Part of a small language model's weights.
Size: 8 layers, width 320, MLP 1280 ReLU, vocabulary 4096, 11.3M parameters.
Architecture: LayerNorm before each block, learned positions, biases.
Training: a variant of Adam for these matrices, 4651 steps.
MLP neurons of a small language model. Each row is named by its layer, matrix (up: input weights; down: output weights) and neuron, and shows model dimensions 32-223. Each number is 128 + 24 x the weight over its row's rms, rounded and kept within 0 to 255. Numbers have three digits each.
After each neuron's rows, "fires on" lists the tokens most often at its 100 highest values on Wikipedia text that the model never trained on.

L3.up540:147135130112120121106108123062080114158153127121146145087130098159093124126118124151083134138143116150154124137126115198135091117150144142072121097167141119133139138108118152129080144141087125135135140104121111125125127124104094148130135136151147144122129130116139097121104126141079167125165108112150133188110113147110156070071087150150144130120147124115118143130144158150151129104204145120149136130130142119085138079118110088117121124117112144145102101146149119127166117120141133119124116191114137110186135138119138140134169132154081131137094129093142128131158116084118135085
L3.down540:150096182139180123129133128129086106099115108097124129159121110097135152159131112144106144160151122067112121156122154143109181133171158093183106137137124115145113161174113110140115123162130104133106089142102135156143098115143130121131087123132069123134136140136139083139136123156136142160129141157089122122129109112129160093120125165149100115112154134124169136157114163117160088124099139162145104131123105136142118123168158135172133147120153107122072138151090158141125087125110133124097133152132147127123137117096130079160132124121136164102162151087121148103151174116071142068
fires on: " in", ":", " over", " on", " out", " as"

L3.up841:133136104159156083154178102091090121154133107117132146112129110133106117164092125129161116142103104132155131157143114145121107147082126081138148150129193139144088130139153126189108149129119126131143141100133098118141101152111133112108160099118151150082115103136104114073119118115147143109106122121149115144148175106133151139121150166112111149142119130136126100102101157119127117111179130103154125172136136117141154079103205064176083135086119142110140112105170162138147135128149144147159137141114144115177112146107134136139115123102142134107096134111137136153122139155141148123
L3.down841:133107139113103173138107130154142149168085151143104122131160108108096138115130101119143146084121125126126131100168120155109118149171102122097124128142089099139096149122146116123139116153123131128149085103075111138133119177118163150113137114102098129138108169089148089132146125108117096116123152201129105168182100176127100105121130119113110099130123151136123142133160117127132135149161091135141094121134161072199130108126148133131099113165139133131127190151114124090102151161115164114096119098154132115130127103120115127135179099131136141138133123099117110083154124136157113102
fires on: " and", ",", "'s", ":"

L3.up315:119133154142105084123123125113121186116129127114058136131109103102125116130139124162132109151130180149147102106143160162119156148129138092087131099159080104126105160127105131168135158164136142162113134095117105129136130155090135109132130171123123180135129123116141122091126112122108126146163140156171111178153121126088157121102112143108095181098152141170104133108143179093171131121099108133132144119120139134111137104169105114139118138070111117058148126116121110138144092073126147152109138155173123130099134122132155130110151140212176143120151099117134109127163078120132080126
L3.down315:110168146154152126166149071124174113132118169161125106137124138141077150114129095109159091163125146078132147094155103124100132121147142122079121191123143101116105117114143136149156114129113134082128090130133108124170126127161111125161137141136150102136112133116129090135117097154103106100087133114116094128121142149183110139171155096156083141136146117110120111100161137126143148151112157131136119100143153092122093122110128131181153097157128135138150110128118154106091078116117130096179136138157172077133106116149119130123152108134080152140142144128091154135116141109132090130
fires on: "id", "in", "al", "ic", "un", "ine"

L3.up351:111118126154161094101054114119096139120148111121119148139126143127158152089137137185139130192127125134135099158165084136177141113176119094106137086116124112103137164117145093147091103155105112139130145121114084137114165139140179112117066119131133136116086157131148125113131132115116108111148119173130091108134098162156106105152143159120104124149140101118136126162112081128092120096162119147145150117145096108152124079168148115085176103083098103130133113146145131128133179123141130103134141111127139081147156128089153120166127178143091113156134116121135140162141091128144104145
L3.down351:132135132130150118104115124140128094156115086148162105129110149106114098120101172070129118139054152154122130165119158068130172147095139137109109136150124123128097126097125132143170127140126120170154096108122180126158096137065102076128169106153174134114095103138113143117116134127089139110091137148125114157112137088101136119145104123123174143089136098123099097151111160113121074172126108151155123133114091181144114115122181110128122127181167137149141121126150081181145132102145111119124122136130115107090140129125137123169146098145109134128135144152098112097127149093106125112
fires on: "ap", "ob", "ip", " sp", "ro", "et"

L3.up1055:135146139100131151108126137121103160132125114128147095099128125124167107119126123115133133115105158137115113105162086126109114160121144162137113135143091143089151130123173109078114138170094148111136092140152132119125162133134095134101116084175093153126114128133151080132114117155130138154132116123105160063145131128145112117153147127130134114132115090156165112122095118168098153127117148127132116111121182087128119119120110151163123134141109136122126127099117116124107130115077132135079147127116149129151127146102134147159145123122124136151113137121090171150106105168121123061
L3.down1055:101151138152089142169090156105129110145093139158148132127125125106119102120158141108103141147106161120172115126101150154155110154144088136114122148157119124146119112116120127144170093128068136127131138146154143157160128150125157114106126169174122110084125125101134148143079136086121141118137127118116121151086142078135146106133083119133110138087149136163137111164158113118112142163161131147149146130121091158129151162141134131105126146149146128083145138134120113086127111183118108130136135093142143144131088112124109124140097151130122127089133124165160114105126120048130124155
fires on: " W", " K", " D", " J", " U"

L3.up1271:088158129099143111125105114108096125155128142123144104129082092142104118104157120157135129113143128140098100127107130135133116119149109168131152164130132098161132139101128172137103157116156152097082142126119148080175120151110116156136161134119153140143101131076108109105143158113113102160148100155153199139144190153160158142149174120109066170114119144157076111135119105170138125098132160142170120108147116159147138171094130110124120138135122150128155126140137090151123145122127110132110149185112087139172132127136061095133129119153154127112105131132106145108176111155123152101
L3.down1271:165122138130090105116131124134104120100100111114108111175173138102142126128120134140102140129150182140178149144110151108106152169105107102116117103099098133133110140120116093132135102186080152173139108112165136103144121144140145120114083084121093112088152099170138167092120132117145110129135141120148161118100124112120097130112120102117124123131131172113139103097126082112089131140153097141118150166152122143112158143139144068146141095142107092102169143126150115128150087134148165139115132105133126105099131112113174138146113133143107117015123144175104087131120154120124106140
fires on: " to", ",", " before", "ing", " and"

L3.up143:105112135146121130114139133129136117134106129130098111151160099109122077121135135134140109139096114168106092096094108118100176130175139156134117146137107154096128152137104162138087138144141138146078078080129103093178145140122096119145144158126152136110126147096172080082068162163108152141102122146149137107143142154132120131151135189135158127126114158102125148135108166131106107097180160103132110127101115124118108206129132095121144113124147131108146078127099140106163114145122102136113125147154092147089099126144143119132149129151135117127141096142134182106101133112169152146
L3.down143:119167115137143126099133179160144102166123137132125121123141131120164123132124113145112097105118144151156145128132128136158124093108124112139093161153103128134145136149173100089116103167086149188161142135133152113137112167121137138133122124145091116173154106145174087140107105103132117110115118082114156128128114144145108116085125094148124132135125114203095115145088103130101099120096143168089107172123140150168146145136110140089114141132133144124135150093209101148160159141136153136143134126124140133097154183090113102136144081146159134116118125112106077121117076102100100101
fires on: " of", " as", " to", "–", " in", ","

L3.up1208:132097147131149101157099115160132118143145100123100113131140088131123133110128123119111136101090100133132121103113118127137115136107155161134125134100151110121092116111202137089133128147116127143147105129144150139137101140124141167164129158129136120123129153129130083073128107117142099119107119158127103097157137148187135134129106167131102142172147124163121151096128098115146117062127133120143137130102160148097117151106147166130143146140144143094173086096113156138140139087068085160143162105157158149122106101108139150132129188129110141096072119134134142137138143117114106142
L3.down1208:132119092106147139131164119155102084144142130107151185146139103113093147085161115127143073137111113149103197140161086102106185106154134125111098109153140119139149161096126139114154153135113130163137143115102093128110141138143142132132143143138099134134136111137091157164142144146116143131091098144174114125184144089115162155109117133093140109138138122120169187158086117083131127127150116059095115118119151135117135150105121130108119164156173096123143099153103157138166093142118128137134135137144138153118123095115142121126158087145119148122107110131113111143112092139124159121
fires on: " b", " a", " sur", " j"

L3.up364:111125115120105107178161110107088135085154131098191142138164107096134056095115092122120094110136093120144130158128107119152091121100146138119139106158174123153111133134156150151124110147146112134138110137150157141114115129090121107128113087139139116130104117173118126146126109144095179121156094132173187183137122132124153110141113136111102159124131124105104089117113140153142132087142164101132111115137143145143120128113099103192096172142117089129154142133115127158150147150107155065110126076149133094166090162109132125152123124113115117120068113130098144146149131135097122160
L3.down364:139175169130064102116128147134096071123134122165126144132160167102076112124151122145129119154141101098109133146134109145114170092143121102157145108130129143164128177174149124114133108127142074111155136168154141127122132135090141161122179100115121127139124126124140116095144117186118160125139150159133160106120119109178166112181108127150121146147137130156106146162135108165134109136118099111151134102117083124060145120143126128127128079144093112106129135138138163171128072156130139099143175136107178066187101107116133125140142076127110123157101137126106123135179148128117095082
fires on: ":", "es"

L3.up85:112097142085149108165085144167107119112145149163102154148126090103124088114129112145118098118114164146144135137095178125124107163133144129118174146114120108122106154121153168110130169142128107139153111086105147138181111132177157105136127134123119109154128126118126101095168162090137117145122085138137142099148178137169120108115131166124105115150137137155105143102143145116169111143090145126154105139130161115143062110148130173120106152087137163099134100101139106148142142128090102088087124122175122126119153119141121122129116132116117135091130140127109164129140120133146120100
L3.down85:106122116099128138096118119108096096139158159120114144124129114118100145129156136136103155145081158113127148153124173091153170134143122127128139118163139149105138147156152136115138120134098173125116147090125100134134112126143153156134125114139124160140089157163176152123096099134100124125128107159070138116115118106139144132116134126124115142194177170133135120171144066123143119144168051142146140098102101112111109111087127123132130109108112102155142157144103103142113107131119140108105133125130140143165105114119141130196154087115139146068163109135139113099107153125134145149
fires on: " a", ","

L3.up134:075075151090089103124148123176128143152147128134148114130096117127118125122100134136126121139110153140127073111119165124096111131102130106141140148135127144158124127117119157101117172138122100130144118110109138158110093131158110090144158138110107116171168129146141144119113148108150132146141093105123134132116164108149165086113119137116107137128109117106112114152101155156114119093133156092151124176162152108130111120147093106114157179099108133116153121179137110161116107150111161118103149151133146112173123132154112174105152153134151126117133151138105073125160116137147163166
L3.down134:086103111139119152108126109113160139114135093135108125149109093153107132140138112147115150140151099108117101121123112173113150181146113114129141165112076139168122112110148105129124134144143156128105110169130075183119160121181147157138117072138085126133145139143110126126124129112174125106101138116121121138122192076125162111148128058139080139121129122117138148129159137096122174137141133145168116136161114099179122115121169154141142109164127163095106141134139109091088100128103116131133137202085151150143145147102145127129118127150138124092180155129134113126147141092112117122
fires on: " first", " former", " father", " imp", "tt", " mother"

L3.up673:135111130135074129120120138162160124084154155078138122111157125102140091080129118129133095114132134129163095117121143155172134142126156146138136119142130107107121110131105175131122129142141105160161167113151132093123157122132156104130120149135130119121134133137128117127141114104109111109143115155128141132122137160108119121177152131141150164110167116128184100127163136111150122137103132111112116132112123134154117129106141132145128139142119113118124058120112099158132091107115102113144132074107100139099156145162157147126129147132093143125103107168160148095142139103130105097
L3.down673:145109118104118149117145143107122125161169108129128134099140136144151147090147108125097159146114155167136152086127167125172110158121112156139119151081146173140122135116151112102142126143086073132117152140109120102114106147147156117141121085167140103112084124118183155146089143132157079157153186121142093139138123138141114125129124109153118145141115108140136098140084151112110173117091129123124110111122145135115129160110110110194165077138128128092113171130149134159151139090119076136139123102100116128157123158122150066142089143082146131118107108140117105138135128116132124140
fires on: "y", "pr", "ult", "r", "ag", "cl"

L3.up187:111102144154136107146094095120145159156132139134113123095137079123153120134136114107078133122117114191124129127108064118147098115149123176098171129127127105140116170095133097115129118120129130113091094115149137118175171114110080131156068104151144159120142116085178151158110125137127172133132104126157140139121152137156130149103122144116061107141126125130136120154130112151141134137150124137125130112145147113139124133122165118110148178089124104089105156131127156133165157142099086155142141103092163160096113146156085136127161142135154117128137099158131148161098101161161167192
L3.down187:149128106137130144122144122172114120145126136140106118138115128106127163131110132123107093142139119121100147108158146138133110171100155152150105113129149104190061143150115120115115113123137100060121121104131124130123113105115158134167131094153147169115138179135083168098139144108111120108130095145132154125105132121136115147093111100098149161090129145146114108112147188117153109115125168091143139130117118168101142124145109084118108094125118161146107104122138149140111171171153141133129133117150114157145107126112136166154121123158098116083121148118172130089141139129114103125
fires on: " ("

L3.up767:147129124143107110156125125135111131145155104106136096113101101104147085101123128157129129107126120129139119154136118118160118138136123110142169137150150119117121137159186184137116120124119132157121147133147137095118135167097107119132118122160143138114132151100153134133113086119143114119175156116116190166132124186096138144108101135129157136071103141129119092132109150178126125055158141113095116110133143156149124112114171100144106131121144090136180130138116127160125157091122128102146161061115140119107137165129123091124140120150106119119123092140112139111157129118122115148
L3.down767:152135144123129142111163080107121081110167134132136161108116109139152124143144112116104171106122120112104141162122089180072091105143107132149117097115129130080118145168122120082116158171149130122090127180160106083158081107138141103107148129188167154112102113117099135139101129111141096143145128139095118103094130167126151114106108139137123116124107148110160104134122127143093121145118125094100144142139131186090167093106129169151159138118080120141138111177100131163104109163112176086126144140126172121150108167134119138129075125122169087093189123142101144136129154112109143144
fires on: "i", " the", "'s", "a", ":", "uk"

L3.up517:142117145125157130179141105108103148157122119134157088088107109079192122146126118150110119165132130130130117113106112154158136113151139139161139175152120117143121137129137110122130110135098135128126082108102109129138121103125121124122069119151140144119133148105129130140098149169124131128145103140135165132100145127168151111111082152089109140142113119169145096115124093140123129131097130120142140129101106097176099160129151136149094179067141106115103153092125144143140145139106113111132133170109108103200128177153133128175110150086124141113104125140100182140124089126169165140
L3.down517:134135121123147116126129127130106121113153141136118118074154133131148136112090203096103121137129119108140142102118155129134155131120150127138124137132129142168132110103138056138115172076095081079121126080123150136101129124101128149102140117130127120049152206079157121091122142135107118110109135166105129111141158126139120182111058098128110147096134118158101133143127161143122153156148130114112120141121133147136135144159138126099139136130161122136159103131109132123105147114142147112139077126120080137124139099155132146247129090150096139065137142153133130112124104094102108120
fires on: " (", "_{"

L3.up263:134101165138127132088130137110123146146109135092105130135123112132162097128115125155095166123089123092115106144094132188119108124175140169131111128163119111114144153115111150114095139152143101119109108120127158122118197143123120178163118137124161157133139137119153127090141174140130114179160113169170099160135120128119104127152125117113124154132120082123123115154164125097153110128091090125118171133127120103106157160128097117152132126155144089111136068101117109102130100105072105110121113106203098163128142122162134127148093147165098107149108136128147101090128149109160117135
L3.down263:105165127137088139135099105132169192136107103173119163114118081135095107108123145116093135137132136139107096157151145122114121121120124167128148163085132111104133130141166131062145152148135148141162145082135137140112114079122136114113143133077107131132109149146136090166130179077124152137131112053144110154126133149081133115126151083091132146149160153173151135106121096161088149144186167091148129135141112073121154131132113134138131134074165132171136136122129128112107105107126117132120098080112117113154122150111085145160110123155096153114140097087109112113125138134116143092
fires on: "ak", "aw", "oot", "ow", "now", "per"

L3.up802:139123123143111098148151137119121137150157133156140074161159119092112100132097124108099118107116131114120111117124040139134107124149110138122133121174169129111190112140077099103110126150129144132143149137179139153120079151082092093152142090139121076126150132110186139107155106132110161083142131142139183132157135139127162106136081103107128118113131131145158091107117162134164127131115174130113158122169100132142138139131124119155112143124096126134129086126107120116136147109115152065176126105118123139157099140144158115176171112127092122159127094107103143106170096126121133135
L3.down802:110128140117103113136150155147086119113090179115164131197102090124069183123156121129096117152083110138128099143139105153103105125116121107108158074112130117128105115123135121140136101156158131174160125101120134149117158147093127135116146128120104123116121134144126176110100148106123141114091150175120124075087130134126165139079154104111096116152158122085134134108155137103104139129117095168126131100139112131154135103130160167089144142160159110103150174156084128131135105131167141114091140189126117106128139113128123153159137129112085154138106161130121168136122131128100112108
fires on: " F", "t", "ine", "eth", "et", " 2"

L3.up396:135144122136129131114114114099086095149125102112152093133123097116096112124105130135134109148110118114131140147120156196149149132163123106091178141164145102124087133120130153167133177130121142149130158139160129135156107127075089131116119098136156158134131115110112133142134109126142128097139139157149167172115082147153166124116077189135086103138165136138141124148162172159133132115174168095081112138145087133175150152144156131102094126131108121118156148105125122157126160098121131131170139116131137116147130165145087125138131112117129140121070083127122130116187109081109187125
L3.down396:130116149109112127095175084141141113127077173139115176096161125142124134112130111116130110127134090099133120156113136168052158105148145107124113143102122112172118117118114096108136148127104133164137120132151151128146146126146139182064120124151138113121122117136112157133138098153124144134161098182105130155144100081139122108119163125150170142104090139127131133135164108130125121140087127175096127125120095128116098113149111121166120068082132091092117171163105156165128112142131201155130104138100152140112142162118135149103113119130132100122159141092109116105130094149110095095
fires on: " and", " in", " of", ";", ":"

L3.up768:130096139117136091106097109116107154070126102142101103117094137157070129086148123124129121152141141131127116140141106107130148142148121124116107155138068127105145165086114094165125161127123098110133126143138128145134152136126135136145094126131145169144100166096126157092111074161121133159138114105101152140149118143169161119096125125109149134132127136155114102103143130107114126078169154151092125122115124116166183084183115097150157130137124107123117144141120105106185171142128159126155141126141166154151142116107093141179083104142123112138134127132130176110119142118139138147
L3.down768:099147145135129106136151100146148142111119090136135171114139114157135136138092153122108132134145145134167114174116147116100159166134119148147146104099168143131090106125124100124116133127089171119119118174113187112153081149116119169144138114125132150110096127105085120143116157126137120084126144148143133102099121131099118159097146094114146085122149152119165154140100144125108121129115111081156116096141106146125092142134091145110127112107095132131144122122126184150122119135138139161110143112139176101137168163112068121157124150153159135113127120129101098130136146114125133105
fires on: "ap", "ur", "et", "end", "ent", "orn"

L3.up292:148140143141097175137177156119139138179143113116137106130143066113149118116123120164115149146136114117111102129099153129144180104121141116117164148155107105141155141125129123126128164133153097158114122104172151114124165121112065112135128153117125149121136116141171087121119151143138153115099157096154119111116143108125106083155124135139077108172102128127122126100149135120123145080150124073108124140134137124090147149122126103061083181144127135123111109142097090182175135063137162117127135129112154137105097134108093080120176104106135114131145104144153123112138098140163139168
L3.down292:146153106141176161115147109140154133149140124150162140145092170107112104114134110147147097115087141160132092182153159152161142104090152144136092127088125193161125092089123165115112148127125179141124117129141165105108116142134159087122169125098116139128136105142109110120139083146144118135123100137137151128154122088124120117135130135134125139106138119120125130130108172153121110166106163097044149110144090144114155124122160127185129110107144096091132141095145145100140097105132127131158138098138114115120171157145136113096142116118154151091119148106130104116102110171104119104
fires on: " in", " as", " for", " with"

L3.up590:181141105133153103139144148153070144127136093095135128143119098119146072084088112146106104114135124111120109164151114140146162104126122113105106100155122149178133134161141126086083093109118113113122138141150129035111113151124110115175164163145075149118170128159167130095147136129107115112121125134120137154117134126109077103073151113096124147138114114117160096121136131130121115155110138095044151108127133122159149154124093137073115127121173114128135164177143104113129121129123130153135131113136113130124132144151106132155102171131177116174114133135082085115111141118131146154
L3.down590:131163136108104126144153128123109089126095140161137133117201124154119146155126125188102116170115092165083139149125117174111141116133160087133135078108132154124129103155113141173128141179112120126129113165107092140111115106124110141136128116132108122138123139089133150146135140187136139125104111156134108107103125156080133119122101148133139112124082098102145106137139117139082089168095151125108117138112107098087172123115128139146167104115117110117117112163141133157110131082087119095116160138137188152177142115093130103114104116113104129145166200117133162163122133115127118101
fires on: "h", "it", "ong", " In", "ut", ":"

L3.up260:119101134110134131131078123153100139129115103178113118157170134121143131097136132114142141168149123137119131126104135145102112121156091203145127127124151122130085139103153165098133117123155059108114096078102159111140174163117146122142141107129142117092135135141127116145143140091122156174139095136180135155149152197113152104145108138146127130090139147143100121121150139115109119099190143115149123122114156135156111155126164075155132131138137131086110047103157134090130136138116083151151121142148104142151152137163127117146111098130139135098114081128142133176104191149121137080
L3.down260:157113108134119136125182142150117127152096169149137138138123165121133172077135149133122117105131131107117119145143133134147161114077121137151073077128173149147115145140094136162149091173131185095155122121122120140151151098118109151119168158091107110137115152133100131105089098059103142170118141117083139131079128116142111123128161090150136141180148142119142123135129126130141100176167097147150134148147084097124172157116130171070105143123114155126136122124093101113162103133158103095150147130099155131112122136155106118161130117107109137083157149162100119077157103100094144141
fires on: ")", ",", " died", "44"

L3.up945:086101163155130151156097109135106147106140140161132147135132044117182091156120125153135103131086140114130128117171137146123121172150098152130158121136107074142098123121109159113151149145135103119133137110154116142170129126126124103167054133133115172133083128083150137158085138107144139155162113162110136119092150160169199137113111150116077120117096136140133090115138125122099115100127142114097128141104135148133142114153149064156134117137107128123121109117132125128133119148129111136158134087131112145108134141166093175119126125147146130114119112113136169133166122147108098160
L3.down945:121127180114144159134154066143127085104067148142090133154140143111093139148156105139204154146133117122133114137087142149134181150114150111129101102122146153099113136110125176161125098138086119138136113111135126127167123106149107153134131103129172140108126143125153168121122122113125110100162116173129105130112119098132133072129132125142109142148124192130149135154120117148123119133095134140151149167117138148145125109126104150150115088090145155154119134123091148141104093107114120158126132126165160147153136138102100151142125110161145137090165129106143100132164130101097132119
fires on: ",", " |", " the"

L3.up533:128115128096088131124138128166167129116130131115085114088145081123151129137135110091149131134103104090118125157104147121189134101152130168138173216132120153154117137148122137115123098123147141128161157129150119098139149156107118121158110153128099134154164120114099137133122127115099129123169133117101125108107165151114113121139152142141152166135125123149149121083147117115163103118132128085104118120114185114101137133116078149150116146148115129154106156065093143159119102092127129111139115126115143166123107159137162153108151105128118100130093135177137104145135116113115089133
L3.down533:114121183127136101112146087137128102072160094103140148108132129102118171116140127132115174143133142148147140108105126158117147118126134125142148137190136137150188183155134115172130145152124151121116089120137124131156148123150129184148137100090103143136157131122144131116155156144131119133094116147074154134166123169120138146123101172112143127126142129159106142133140150146115123087118132100111177096118151085143138126121169143111164102139159097091119111151142084104109091133121116160063114091120176146116124132122078130111135136127141163162147144147108124112141073104130095106
fires on: "r", "pr", "erm", "W", "ory"

L3.up30:093124112101138167134198139160111128149134066102147134140094146121124128096134109139155128142118142165137130150135128140116104148148134102137131102100092179140128155102140121145085165133141122157120105114119135096137122124133137116141136151154109147152119122130125086071092131087143101099117090119097139093181139117197123107163119096138153153132094151114117122086131131131136111145073178124139101140169165102106159129139151114102112161151157122140155145096171120143122139110138127126078128156116122152149102167104146136158134115116100131125097113123102177119115099158165096073
L3.down30:109153134152091135160118111095137149182125125111122123107112117135133125114121134176111110166152143106163110151136142139105183109154151113095112154127145078134098121163107123151125102087098151135094099109144141127136081122116144140103164122144194129158104123131139111095079075125118140143125123121073107156109122110126122145117123126148139120176155172106136152170145106113128111153137109147165139130147085105117138136098135141144136125113119196169157135144152139120140132145154085109123151177128110152115143112089152104131145143148100103067142167100104138132170135134177125138
fires on: ",", " the", " of", "e", "u", "y"

L3.up202:129100137128159139123157135087156149111128104103146146145154104067108129132132107138107101102113129130157115151148134133103102100150146147138154140100137133127101158151100095136106177142119138139116120116126092122137114140111120150139143093176136173118139130151120109077097147130140136111114100136128148164171124085070138122118148117115164105112114119144133113105105097144130123125096146125139078096147114097122139098206105075128097139147133132125120154121107115096098148108137128140077135127163088140094099144153133120125077104151118125126101117110111213127134113144152111147
L3.down202:139092143150126149077143103124183119124153153125095114125117127097131125113157090112106110130121121062147161146114127143091149127140115136181146081115143136168138160171145076120160117123127148145151082173115145153120138074122114126100185154140145155135097128119161120090085107118115161117105107117117119152139142157103136132140127123128114128093134125180124090140141099109146172139152087103098115150132158121136079088137103158102146116133155134137104189114146126104080134109130113136128168134156120126102116146127154167170121130125097134134172139090152116128096149106127111098
fires on: " C", " c"

L3.up1016:104128124134173160124154101131067123096109102122124102130112099098115127181115114202148106144155120079118118137061120140113134134111127112146124183101084151113085165136156155150133119125114087129155104122136151092189115117134105115120128108138162158149112119103141159094156145139117123106094094129118123108123144135138147105125136134157150154128135123174136141158115112141145100096100111135116120101141118153131110130152163105108064160118133167109128124143094157102146133104153117121114144140141122124148149144137126074145083139128137135103123136116133121086109127170141115142
L3.down1016:149123123145098112158129129134105095107152095124085147136160117103124158143081109108120142103163134073119132139098126124140087107133100141114143139112155148147108107156150153116173102159086079140145088094116126132142119122108175112163113131136105124087147127169140158158119129117127129160119124129120133121135082095131165122123157121136142088135134071143157134138104085117136173165158142135156085113125137122122146153141155170143131115151161145133121077108183121143115110110133104130121173151159119173078136135131140117086124088154134108142119093113115133150184077117163116115
fires on: ",", " ", " and", " votes", " v"

L3.up685:123138153095104103105125075163075143103106122124143114104147167128116119091082127167113152140094142098103119129120129137113131111143110146095122162161113097106100131139117131104134138124085124156158142135119142115117120164149148186104154109109104120141109131167093134102170138145153125106151157130161147152150102145163128122153090114094138131113103128134100103106116119119128113097160197112109130134108088138117129114160131115133134123124150114118120121159151153128144099081110174123162155068129108137122080141105104145137182110121104101119118158094133120109136158111101084120
L3.down685:106113134128132182158129103132121119155086118136115110120098120169140106139139145078088137145148157142135072114097121150071118143113093166146104153114118178140130113131127121064159151121088141117138142091151131128145124115146113131140135110139108083141074177120140112117120118175128155159107148177143154114168168125132142146142122177171142123131182129114116128125124116173133136101104099121146144140100165113097106155155149167113127105139141065187082108148120123130123125123118088150141114071104103128133122115113100138154138148145134108108156118126105124127116098120138144173
fires on: "op", "b", "h", "ab", " C", "al"

L3.up628:134119137144172131124094136125113125121169147172114140120151141108114132154073115125123079151120092172111130136163066152144118113171124108131119150113165097116108120148169109122129135117133091110155166117176116137144137147133149150166123168120144122124121124117122088140121130151086155079107125116161103076115140093100169107149131130087129137115124130153149111110129132176129109146151127080165126137100147120135158139154103095157167133123128124058176086161120142160181125109103129134092145142130130132133113121134126161128145162113105132119086138167104136081146140144131161099
L3.down628:148141169128129154173100101149172126158133155108126103115116146150116141085104101155169113115154097096135150153118135106099131096119111140134058131157096092106124159131161149168112129079136124149128127126113146105103109134111120132150172131111116101158166134126115096154085131114145130126161155127136137118124132090163115112117090120120096084102115117097157090106058149124149128111076147197118131091142140111127094126110116145188159139105083154118100117149149122125161112097163119145101140150126112124092104121132142112095148150120108162146124126123147147114126140159101104108
fires on: " family", " club", " band", "vironment", " life"

L3.up1115:119069139180168139149111118131136136093105089115101145106122101150140090144124111163128127122103104117142110129064135151157107128120110086098154136118129137143090142081175197121154112142139155154107129107131101119145121151109128104163147141106151139117121129099124135126129103150092136129116134129165139149122164133115148117132119113083061119155141127144098080133108116127130147115156126136153110158107152176158138099080155163121082138117155139113130144113124172153143128155090075122142122128138143145113115112146129118155103141135166117104103131139132129137128145128135187173
L3.down1115:167119155103120135161109140122145158147059102118146129123132132134072093130150134118102096142094151142165132154119130135112130141113142130137093134124082142144132127107123095119144128132093171149158085103137137120138118149103115126133138121074141150139108133140136109143145157137150111137161135154138140171129090090120129151109084106135142146133131162129137124107153157137109089147107146171107106160155123102173139148097111125123126115153128123154167124146106186147124105172127133126123171132158134097116142118124118131139176106106144166105106127106075119095124109169097143129
fires on: ")", ",", " and", "),"

L3.up139:122121124110133087136115133056108103153115103117130074096128133092180102112115152154120097164116165140131097142081089163156102130137135100099163132169153074129118175148155102137124130123119101150073142121164123121160100121083095130148132139137132157127102132133159110137106122133115124131116131127139145155138173111116120132150107163098133131093121123129136124109078122145097130086183135126128162112162134145143148146117190126121119141097107091096135155105141133152119148112111107113145157085103131103140095134124099110143165160126127152114109079154112125157136139150135123171
L3.down139:118150131139121118123117110129122137149149121107111108119141138139151129137128130171134113122098100120115144135127131148118115158170118130124152096107122109140149105139145141104077142164127113096098118114169153129140112100140134116146182162154099132148158133093118105089114092130120137121150142155128102122105174121109122092115092129134130151100091120118098125113103186095131123145142134116077118155103139159153146132121131130154105090123121115146119128099127157128103129138124169110075138135153129092170131104157115144155058125171116098077147098137144119126115148125126146167
fires on: " (", " in"

L3.up335:124109096138135140116125131139099123149108132143148134130168108128103126138123118105074140135105142106117120146166137167089126166162121134114159148158157099117127156146116132094137158147086121109151148152097149124155126127098139141144127141180146141132164116149112087091113130133155144104140126105141144154132139118151099109086123136091115114156150079146159112061098122137142117124129159084132090125078131126137121117152113169142136164132135091121118116131104123084128120093097125111139149081136124167111055149100132123143114113108101118129136130115105156143139135100127146122
L3.down335:124160173133115132123126147095136150133114124089110160125126130126135134130153126100125105130133154072158135127080102118135135133138139136158130123123090110129078154088127125149109128136119142127162143070123091105118121139121175130103086083128094092096135116131143151107095123081148138134130110131151145111130120124126153107083148099116096087125159138131112112093186090122145119078120152116109164122158147148117096139176115150128125143150151137142109136088116089137104080137122077130133142130119139175135108103098157079169083124172114120092109131131148127145157131121146099145
fires on: " U", " F", " C"